Part of a small language model's weights: 12 heads of 64, vocabulary 21824.
MLP neurons of a small language model. Each row is named by its layer, matrix (down: output weights) and neuron, and shows model dimensions 341-511. Each number is 128 + 32 x the weight over its row's rms, rounded and kept within 0 to 255. Numbers have three digits each. A neuron's up and down rows have the sign that makes its largest values positive.
A block is one neuron, or neurons of one layer that tend to fire together. Before each block is what it responds to, as a language model described it from the Wikipedia text at the highest values.

Responds to: Commas, semicolons and table pipes right after a noun or name in a list or clause, e.g. Iran, Iraq or 1995), Guadeloupe or Pool A | Pool B.
L4.down964:114092155163108178140136136107121096156102127063130148185104076091094155127166165134175097122144155070114108156119117153112073149178156152073147127126037124071138098166183131135175141128089144185202064150072132148096172112099063136172110096116121168057173118041166104073073079139085133161136175143145124109111104086169124127176116138110097124132096076186134134110127080132134139128134129140130132064158052173130127098136124179129195124060159120135084135128149114138137140082173124164119138096077058083113125157053

Responds to: Completes a header or field label, mainly the period in No. within table header rows (No., Car No., Ct.), plus header words like Ratio, Home city, Order.
L3.down14:074067101064156128164127140162121172142130109180111076064141169136128136103101107096142164180170114145113109149088151185143159144110197140092140151142154089108146113127173122099184171088094142153177119106131132165161136130090113137123151130100114136143149117122126123151145190139103153121172148112202152095113132112121143090117174173090127164126188124080118168135124147119111152049170094136103190128097143091176012113135109151143113121086164069106105166103088095115151122070130110180160162142148150217186103128149
L3.down55:069166152112113103131177121166109154138106111115119166169062126099126146144129083122129147179069160134178107101116140132137131136200123050109143083137139131143091160092140159148170113088140141167084148120121145176105101162125058115167085111152148095050139126112115155036116137165154196114125145149141147161105106120102154124189101176187098106115130155115148132147130150091050131137081197171111110131163082139132118121099131113136147113140153132112101125073093064139129112134126173082127186221182102176136133137099
L3.down102:071141149119204138126137134097180150137116121101149092198128183087135105093070134100112170085177168134087145111148153095163151153160201112142127071100165102131127093086120156102136143233165132115169184162082119169110139131149048155142163111116160165128122146065168081128144136129127126115092117121168125090113133120154161209087128093153163078134085110108145151204153121134109133012129055102093127144099090161118143159097134149115080150114167104158168141121120158128140149126151213127122112049122135149113162110161
L3.down260:116107176130121119118129040157116124031169118157113186118171117140092121076077111153170164134137075108123159228111085086160094102161129096140062161139116144129161152141128194098122086132034152134161107134145119084079101108138136134173109125133161159197140165126149111145121105200098125164086128119141116110122165106128143185086135097107125122071105137117115106143148160117110109176159133088151132117120124162111088141153152146199161151107160140083158101109123142170175141083140110119140108153127062131119130171105
L3.down357:134158121129156118076071107157094159163173127091096168078137189168191167103059133121158157124206135083097083125074167103117091154154099138136118166076109139125141199131129138085149134093092094149118143067117151117173155151184183188113148145092140117176148090090083134090148105164138127128108151149114147108129162113121158127112116148113171149155117142140118139117189137113104160156145081089129112076140102104108099142133150129124182154110146084125119136136094024146126139176111119111112081137092123138112142152069
L3.down461:083166174107138098106093110093101169091119135096087149154203148117111188118122136194160134096203085211205168126072100095105146096138072126109115157121108131080131147109113145142092071104162166105142190071108131134161127173155126148083108098138046123167130119147135205122079125075130121128117156135095142080170147155134173124157167156059135221092141133085133101130149174148140110187130087087094135062151138169095166100190154118147155079089102110138149110172127163140103188153077116119149135108142137153176114150123
L3.down519:116137074100129100168123108100148156079116121141128114171104139101130123143172141121113146078110153146138126163117087084113149131193091105129133157083135085157157152089135087159117121167120174138156185100064081119138118097163118120148102110065189121139109109155147105174135078173143165105147217119102107141087114132151106138133142179114170164145108140106128132182136147131160111130157145134188120097204133160161166127124082180091103176122111159175126186067042146125160118100169182154153128147139110084158082140128
L3.down874:085127119138112086117149122077085180244193076115140126169117166156146105159132066090124110117104090155146109128076129110130154122060108153114123124092061134142064138160092104098170097080097153136131144051172119150101116136134081124138141123107161117202166179147121119142145148151116124095123137142127105105086122080099109124166144099144145154082094144145171150123109133162159136060115066029163131113107143121136171137113109158082124157205111114190068165117101096104123090130117155174114092156094179118124126102174
L3.down1171:115098113081150168107187130161136158117164163162056115131139167125078129185124184131129147137129115139090105203149124124150185151155135122089132159110125099096117167082170157112080172107156126118132128166101198082129150110133132160084094140133044146130049112166179111124099087112100143126127172148067093167151118116093078144135195096127142140161128133087191086147062117124081110165075146155144108127177122171103115109116180165113198104106113133122042185149133096160094127142149090095100092144155115136115102061099
L3.down1203:127114108144076124183174103102170170091090077141113186112119132065145118146149108157192109133124119127161136155183149160109107165051137113140095138051115065127133129113102097086082162138156101134128150134122061183141120127157138118129112136102094127141142124138100109116097125137140120120142089114134181178111135173083095129110160160067171095131137121143200125164112138154144135114156138100161137089083182113085189114128063112160134166119107157129091157128165143148089168101110127161180122170101111102176146143121
L3.down1276:148106166136155125135115172114123103161135100120109134088035134111111099159141140113105144123070111125130123153112170166086122161119118122142119145113120120122071140131076147122139098102072179118158081126151066100100197124159120127070142145147113105158145028148127132162145147102126092104065110166123060135170148093134093132105143139077156086127067116133097149110162170102153080083078100104113139093119207082146186111144126092170143158113088107083100107130121111152113145078121143098122099173155140128121168109120
L3.down1426:154134157111145135155125154140147091074122138146172151120130136150150150123159138139141105105141113159132175116096168131146114154151143137121158091098159133143136214102134144150165093127166106105138091112108152128107148098080095126100131105150074092106107117105139157127114122107113088078095103106098154168111095145102164100155150122160156149208077062120155142139179111176128147117167121128154150186145180109095149142109111202120122138143186101119145159042146024075099114078111046104169161145190117168166127086114
L3.down1472:157117163124139191110108100059140089129140116129143126137122141149084183112151156114125112080192092151135119089169151221055149089076112089160130180154169118090093165100177134127150144150168139118133099108080108107115101135130107092131075155108106164166155140111124090080183080091127176078122138135046144146089049084157106163145114131100078051116127122133122113139128126150154133065086120126171071092127115076137088092089117152126074133137120167148109174123107132148127087153114159130080083117114165140137133148153
L3.down1565:118192062078148102097107160116134113127178107139115132157140173163236123149080122180153143152145149155121121099152123082068140171145139150147111140068108112137056115163159157137160170153136119165088131114201093170138165129133101129112114127135117138107127153115145103097110145118158110137147141152163164082181138107113156117111163088111162161099132209121130111136163124097123144135131124122145182058081166129160122115126120145106125098123155126137207108162123168125125143158110194137143119124154116138133143092139
L3.down1652:109143113097099136150084087089183124116111113140165125135159119090105131145122145140184116164162092125122135118137137135156144150174122134139064111072158085144159169175140180076150090119098122151146149127142187213168132154141138162161163074123069130071155152154072114114103107168179094102179078168106097133111125075076127154132124131134111201137105121143167072188140114103092126118124148151106153105147184133101105113093118175068125141171096072169136119143162150136141122129186123120168132101131110117160157134110
L3.down1772:135216119092227159084108118128132109111115160177092129156153115154105161109118090148165185104149117127151121082178153145119093122114142193150111155083109142158179178112150151124133098147118135131106131105151140180121150128170082139081126100115152136122116121121128164064132098172158092102123113135110161114144110121119177119109110120113203189143150142177145138153146114099126156115113106141120124153155169106043077121142104125175145131146130157174136142128130140161164095046169172152188119086106080127099117137133

Responds to: Verbs of doing a role or activity, mainly played or plays in sports biographies, plus served, starred, worked, teach, air.
L5.down208:161160092127104192056175122198131125162112127137122137141157113111074114059188130136189150139148088143169118041139158133135135115130164128175148126174145110151159161131108057155132100139224184074112166126166128143148167077164173134112102201136173125177164146074130118164149095153139115140097162085065173167075085124059124127109133117089131137145143140127110173123134091085150157093144116109149134101071155137100114127151174113105148140115138168095056092140152116133099147118146118163075139127108151140147050164149
L5.down527:081119104180182101182112153141158188163131136094148108142189080172129130092137093099143157148157109135142103099157080133140028124133096101070080122169096123196138141090094137127143091101117129096211127122097077121127118099129145055124139094060135066062117170151162147112130087126153128141110120100171111156090130136119163104098142151131112121112156097201146150164114094086143135073145123157116109110110125082103141133134095135151081108157167127089119185110150115095129182118145153156147107141104163110091124156151
L5.down707:146191106115144110043121168168130069093080123113123113158120192097121122076064082136121124094143090138109105127130084173129116131090108152072173129116172167128130133156086156113151115159070161129111110120102116139163088173145128102118134185111116101154121135130186138122085157120170109116146149124130077165171099129127095137105143185137193157132048136122088118118108104112201168158157189111147174142104098120074150186079131151113114065082117102111116106125129094143151086046101085078150105110118113121141167137097
L5.down1520:158172162174122154136141137097103134156166172159134221103105130150055141121104091127108161115118148164177141153138177137104148145124128097188103122089151145192104118110091106135142136136127130147113189119171056110203104129074112111118089137115165166132144133146143130114078123120106186117221104080122128115107117114132119116092119144184121159100082143158098147099164194105148160123172150092108162181208092155121121172107125081204114105064136155068123090129140109079153107183132103110121097132112159176125085159134

Responds to: Commas, and less often "and", semicolons or table pipes, that close an item or a fronted clause before more follows, e.g. "Like Ahoussou-Kouadio,", "civil, political", "ALC ESP |".
L3.down42:118101218146127177178092116113103133164129040099109073198125122102118103094158163139190109172118152087100111146154072075107118169198122121109114118106101162103120136076160154173093100149115111146129090157156171094169215104134162147127101169175134154130106145123150086146155156083138136184098154184102163102142111155178154077126154122108084110180131081145087135152125119138127171154150182148155154116181152113153128124143134157101160105139155140089076147143113151155125134099065181156161201168117188177119116187106
L3.down43:132122157103162138144024118132134111146155151095128079161137102127077154129179142129118169112138107082147122073171163143126090169154118100146091113121081128098132168126123155172102093149112134167094135136179127062147179149167111163094154146135105182121116113160109045132152107186092102166120174162099115118160122102144201093149095113175037102130088130081072104162082106169152143175155118162125129097121080092175109146133176132132141109174115176164035113136152127209121158104132153112158152142109145036120135197120
L3.down94:149123101167113143099115143149123122146122154162152075111192109122161122161089155176115123106120000118098045080165124107088109142148081129162087163105071142049137138103072135139113126159108114087179148140125130133145146134098124111142105094130111134136139197173130137160117088105138113088107091137211111140081113104137145147138142063130090176101140069117162121149141111107108103129090088147125203143097135059075162087156156118120137054047135186142067131087095173160115144060097082187118127097063039114208105123116
L3.down316:134081132163157135108089111148159098138082157133137145178151110133153117089167151189128127079193089131139071138141117202060164170161141117158106140148106167137110067055142136193166158133152177161118158087125139144130147123148092143134122155158138105128118117158098108148177153124122127076122078092196078160145124112120164179132169099128087161177119132075180123178102156139084140078143139130095204119115123154129145135189123100142146053104141167140120055090098169114097112098174041158095170132083051136132122049094
L3.down509:128090205100107104118109129194117226145126095099102156140125135109129110102114154183075104105176067132160093168136108105112126139140140117153145137088146143117120144099153180113135148061126101158109154142125139103094171165117153121112128115075140061084132082129127138125155148134093162145149151133085089158121110128152102110134107146124187138141136119149168137170147149116177146148153115059117110111216059176121096096165134151158136093102212141147124139136127099146106111153141101178154148163119060197206139134153
L3.down546:119075130089092110159103111082107118167136144089114121122111122079137117144109175124139105126158103095144101089125112103129169065125133096096119170128076091155082189107140128146116133069152178125145115119120098090051095167163125127149084149148077076141084169092140129135122124084130076143106088094132156125137110188156163133132127149134051149075108110166121113163134129120113094145104064130130077113160122164130134142114135131142123110119167158171084147165103140129130112085096160155081098163060126034125111117104
L3.down589:110169165117129134093056151082109135145144110114121149146146186126152089105087109166118140107121161156088180162123081101120108127158090121157137124134091104134141171128125140138179100123091132140115190108143152156132132127158178177135171168113151142125131158162168148125075164179100120118151103046177160088190108126148149130094069125103138138205118145186145107088122094124106110089195146104102146109158163168108102129138081093135176118150131149103148100133135061137120098115163094124091185149123159163077094131116
L3.down693:069164151147139093131119153125133185144150144110079141124142125102114093105084137136093171161128139123120120143120112077135043109154133121143119170138077126172083133136188112160100114097134070121117131075124169091141114141130122088135097128175117135178120083122159108115173159165135078180119143128075131078114072096128138156125099085205095174104150148191108127092130125110122117106047127129134143119153113143127186138143142094154065130119153117084106125142108146161136129158132094073105129139113155050154134155133
L3.down762:119133088135140124132131143076103134108147171162120180138137138120108140119116165094125131152157126124172092142116092124117125102126085165127075120076146187142072123102145061101133137105121175119184107102120121094068131073105142212121090088165079121059138215136133120114104144100162089126143096142125127147124172188131116077145127115078180129139120128089087086125132137133118130091160158141153098149120145127148124097106128126119131136136123127164132141122106056098115109128095136127167129145107113118154135139185
L3.down820:160114135110136169160186095105191096142088090184116085060136108153138157139142088090124111080108164173114086096144112161094185105096165176107101147127149206124101114093118166081118072132113118145119144122187135147149116118134180116149122168159147094070153121138132164106113117137141083111126155148058119110114213148078128108050136121128145129137102173174146142134168096110098088115161139097152175089116117118150102106098132173158156137194112085156131165114144112129103088098078134114170165190153129146138142190142
L3.down852:122128146159114088148117107117148091123131141094111115161073152116194111120143155177132152133131053094129121193101083165099122188100104071143067135144064055103043062164118166141141140116111150103113123114137125136154146134133082189154096127148130182154152105187079117062158141134107176116129164110188129150140119114161150162172119149165079107144131121101129105187137165079216196109085110121108191139145133125129146120105184093118102083115176155147110119120089191161129172102106163153088138086090112160114119120046
L3.down1319:098156144162177094096054146153126161123147102138089074110127136127120101139217144092137109115162116104186085180168077177184162099131135212097072134122146210067125121123136076104103123107132158078151119201139156149119167125143125098121112134177159105144100186107140074136130106111119068058134146139137147116113090115114130135115102166091120141150153131106131093139112158228134153100162147137081149112110107083166125139127145066091158173128110135127115046169188119141158121171101127083148101096117098107103126071132
L3.down1350:123103149102213119121113082113196128111146106178155172144113152086174125109113177050095117118132122096142118143061061090147106133149106130091168128159075160089057121134080100096108130101102101152184105079169100191149207130184164111099130079109092136118151178119154147170158107099116107085146161063126214094129142132073166131207126128124128127137158118129145100136151141107131123091168130178135158145190123085162130149120138153149141098100144115127153104114135143132213121115119199118128096128069144146157121104143
L3.down1555:149167148118132123087241145116155143147074087154098071081100126182138106156054051207138129209105101167150098130144115141152101100096091132108176134098130117165212171125134122184160085112133090161109097101158122135131107079077169096129199173135146156119129121109155154133087119133171131114139146132136154116154145109079154138072124135103218111165162165135084164091138148147159102173170191108142076135169120154137122124079106183166182149176079099089126148150169078111097132092127119154152197188133179153135100135158
L3.down1730:116170133147067139212167095161149142125118132139146116154128086142109138139127132141106156090145129125096139130092081173139069098116118118190179077090073134121113073159135147174100121167153095119064186131146116162085161126105115145160103104127161140166169142089086166096173157149123093159129122216119138102099143132152112103145146119056094109107134098180167130127137124095116125143129120191151182119131132144141121150147146108116076161184135086144158135136063215151136163152108144152109116087121160113169139115121
L3.down1861:163167089083120152156041086149084108109139140127191087118164106134111068168162097147153190098190158081146101137102121074127158090149139123157132079129089108053098107146129104118135186101084110145122190077126127129223124075117090165140072121113139152169197126200128096130148084160110107173119146097095121087129162156115185085203136111135123135125148113151192091116139118159092129137100135153184117108100096103147101138121124104134132098077104130212143093109127192144094114161121128153086101098084149083169092168136

Responds to: Verbs and function words just before a team, school, competition or institution name in biographies, e.g. compete for, represent, named the.
L4.down766:124128117179091090107120159119106107072173077142151027071135067139140214121164070143098084082125102101132123169127105142112131174072130125094134123188129133124159122113177137159102145110137138186161125168110171179138092145158119142153136187141112165166102141141086133061084127176134135058139138100129141110133154133150114096121090165178165105131106164148127163185123125159093168157161120170091165134113117138133112150084145134089098110074123153156135138155132163101156174136107089101148137114158089112116151130108

Responds to: Periods after a single capital letter forming a name initial (D. Sivanandhan, J. Pillot, H. Kurth), and more weakly decimal points and sentence-ending periods.
L5.down188:158118130150115149069140170098201158109094118094162144126140164099129159117113107134165130090133162165182153143090128101103155105137158102148080176190084153170113148127105092135076156159134147112139114122138119179134127135088162124169048089124135135128105140172109104146058141084141091117125141156138145102077230148160143095131167115104113098122128132125170095173125123158141085092094114063047146143177060130172140178144106157167142092127126144103210159124141145100127117119054124131152196142165040042132157124137
L5.down827:114149111129145195146070109088087128150106122101166133138123158139043144110151087190100139139092172182185161168138022131153139094134154130157139182130128140094093091145120091114092073086103135132091155093057110076178096124135110126160128086110090178092138131117123141130140101119170081139101102126180168059101087095106103154144053089112122147169159165134159093095114092124075097104189106153099075068100116136144071138168136134127123127049173129095122067114149088080149165141154154116157168129151104120108104141132
L5.down1900:134194092158205118085083137130218095124150117143118158110138109124153157115151097100148175057213098114114108070143146150131132153083150127131099138129212103120098104167094162169138108135066124118139114117114150119119085096127138139138158128104071160156113149192075077155149141088085227168081109132097161130175107085155142094145108040040139116125103103111145123151124158117160136144110128088152094132114079119100146104063135187159127139098125167118106161083152131110097126098087116132118098143119102127121124210098
L5.down1987:158134127091138130186093125137143150095112189109132141165121141091064185126118145104116139076189152151117122146124130117107148137162078138119166184156165108121067058088132117180113195081120122143158103184145148162138140148194107103104125131120091122066140098138095075158157097103105108135069107145183119096123172143184104154146131121102140094101104152134187101153166146133154155125166062083097139081176149117117141117162057091129129096114115106093125087053095127140100119105095103107094134142133106168116102129100

Responds to: Prepositions and verbs in biographies that link a person to a following club, school, or place, e.g. career with, University of, studied in.
L3.down214:080093171117162087086154119212099091139168149157128090081135065113178117110169119143101111192181103097188101148141146148099145144163033119113125136102105121156248103119141115167097094146133155112113118092128151109157137154123079103122187123108170132163148140230143114099127117158135132055090120080120187099150178116054161136145107186119103132160117110086097154110124155123088099113087097131061173168167083086112051144136154066085140093104109129085104116143151082125136118154183068155139071135196177144105157123151
L3.down411:158172169091092124082136142186187178096142086163147140104145140123119131119186165123130138082132089091092111170140151089134180189085132172063178087141122192132142145141116135110153166120161181123103168150124158217071131137109118112164105179152158088099113137175110102158092174129113127083102140186145164184111161153104114150113108174097144126131116116150060146144119151061185094092099108096094085116123170109138078157108114130102105063102162098104112145128164181087101095140101135133125145199103132118153142122171
L3.down620:140084143110120124130118096160182172090148165160071092120093087112168107114179092139111113076098112083173122082116163105162111094114120144087106113184111114156097107137159123100119109098098179174132076158178125150142104089105102215158190075127160127165117183084149098075112170187171138145129146119112106208108148068122140117149086167107146121115072134137123072128121150085058105111131139162110144158159112072130117131162156143152136113128117119080183142148100163114122101198105142113147116158125113085123135097128
L3.down680:129127149134066140188117136103122116103116159192155117162094202126136115102153177156118145060128111123096106158150076096084073118090162079094156139113106089148133139129143146178161117106115054103117095130175124178098194164190110087119196154093084122208189113068125127137053117117127106100135169096147135142159172162090099107103156082126122144128138186125118133127094147096159181142097103159151163119141101173165083137112075087116060107135138099132148114138099079144156124137134113145149136143124106106205137146133
L3.down875:107119154088127091161181163120208132146118110115182122136046160087109081114104173173115121094119199117138134140057098118141139094119127095083201082156108130138149146078163134143158143123135110088101108156102139167156158184149152140095166211101120056146153135190163129114086145108126116098151204148173089164135171120106149134155164145098165130188175116122114145068118144130125120107107072161128080103161102124129130126122130130126128100103111084146148062115092101094137092125100057101160108205110122117198120161132
L3.down963:085153127139129141097129121142108146137124096109166111200146137105124167122142174142111108158087141101075172168124175201137184185130160111138091086095161125109141119120123195098104118061116112173172103115106144105150109180130115150164116112158121113137095119125123146106117111140105140108127160136098116087161151080141120079116135144098104145097140054123176136122167122187135115138192202098113116129130136109130116150122135145133111097174154137137147099116039077123138096081164113112133136101109186059133130128116
L3.down1056:140141153093140108155144126104125129098171117079196215090120092119145156107076170079204079092119201084151056153212105068153138182106140118123097104166073108106137161158141143104103162098043170101159181117095151140167162122133143140125088114103151123117169164085088121138079106143133120169146161103153139191079109100123161156129137163140142147128143146142139163204139090150198136127152121108145057132093157181150122139117159110107173085089145141099136139114107119126088214151118098139115078139091123158152090131113
L3.down1220:098147139040082115140175136134095115104190089153186102121183175104095079110146151102061137116162130132076134135105152092158119198143116105064068136134143078105107087110178147153097111115175105129108171115093125087147116097147121119166099117141155142207132150147166104184126075106053175203094121106120132163128065101141118109108128174060133106128129089126164112138131109110141184112140075133142196086089132073126176133152100110176121116154101105100159114130136192116153091193066158142140139157139125155154117144210
L3.down1292:122075143135175124079120146153105165159124126109101176144186143116127146111149108146134119132083121158092154147133171111165147159145150077173126123108147131126137116151145158134105148178078119107113130118104100127148141099148109145108095114105104096098159110144075146144080111134123082103087130051180193169099122106125136140101159169153145150160172087124105160148104126161092118165072135080112110147126127162085156125150128145169150087112219122112115168149169136082062161186154102147155176162124128142115112192122
L3.down1471:100091105134100118093179048112157106091124089113132120128136130116101183093141148121109098116148106112186192113143177109144144119184107117116170143125108164190140156131181143121137117181138079172150097152181139164134103093195132096130157144109110189057127145147108144122142099132182132149106116141102079131191147153093132153117153127136114091101065153163065124101164147122140168113099174175140109111109089111105082165097121169142104126094162118106134099142125142124171149165137188113123059164082096143122151175134
L3.down1636:133148138161133148132135146104136143188087107143073107119137112104156124160114148102093138123144111149135088118082148169156171151144115161116105154114120174161119119155166112062106177098205065151086084128167099120172135152160116123157096167143165065154073134104089167149066088068166124146102173157172080125081174159141116112086135138128130169129154160150119104104149122126156199095143177147157107115147117097173222135110104077153143100198122112071124159145065116131075161180056151100148047128155107069122049119120
L3.down1673:090119170132130109123188136083148149110114090134105174095138106120150108163045142108163112141150075065103142187108161087128085167121075119037194121121093130142109088086097139144103102137132171077104049121060148165109073129131108112082104131175182135150088142100106142136185126131129124200093175129094132124069112100125104080154141070127090140154190140114082126122130148164124126127137111159086160162117114135137074150075090101072143112103106121098150122139095128172157092116121144084134151131179154173119088136143
L3.down1732:112193081156133127099127072102118111151141088189127111091111111139162089202136091133185152117070086142105081107096197173159150172158101152100136145124183129170110133153125113139179095076135144104106181121103104087133124137045147127199132105107134124166125143159116131091121129084123097065176131132100116146101121069126070113150166059145185159127138134129158094114120175154149075136103103127100108162157192124107099191107096112091145145199123143152126099065159124128077093097116117119089124129166156183123122198177
L3.down1752:166147124140116109078127117206117124164103124164156136089107175194120126113121194132117139158173179103133168144175110141123095085110181150101077123135120164179201134166140150071133114060082105118064159181134126188139125125205156135218120167153126093143148156129139155167135155099150116133134097143137122151163176172120146143091100086101101137149114143148069151160121084120202065097089133084124131163123200203155130138159124111114199082075119137113143119149115079078106128116119094148119114102091145128191106146095
L3.down1856:106088086183125126083123115164134078081141116104183124096128136148135085123147107109169127144128103128147093192127117109147146132150145097149112092157084151156183133109122176158089177203117098158071087109151170112127168142114116126081131170102154158149120157145149154162133116145146124079114176086122103052141143120094166138114106134134144193179124154136143157049185120063109139109118064106121155094141101120127098135113126077115118122117159090088171137097093126098152165109114146146148085192178080132145128145041
L3.down1915:101149141137086124113149143137145177152115098113081163107121112100155151110107159105165154130123113096110140140086173134121145160128098158156049136136173205162120160030088132043062125103083152112131141060111165125141150127128102102059138114151113087094168082130151133104141119162109146114106144139105151180178159094068112092119072108093159134128153161170090097094105136164126107103083132133199146178123163177109176165129153117170121101155114129129085119153104151158107151069174155145118162217112128181139133078177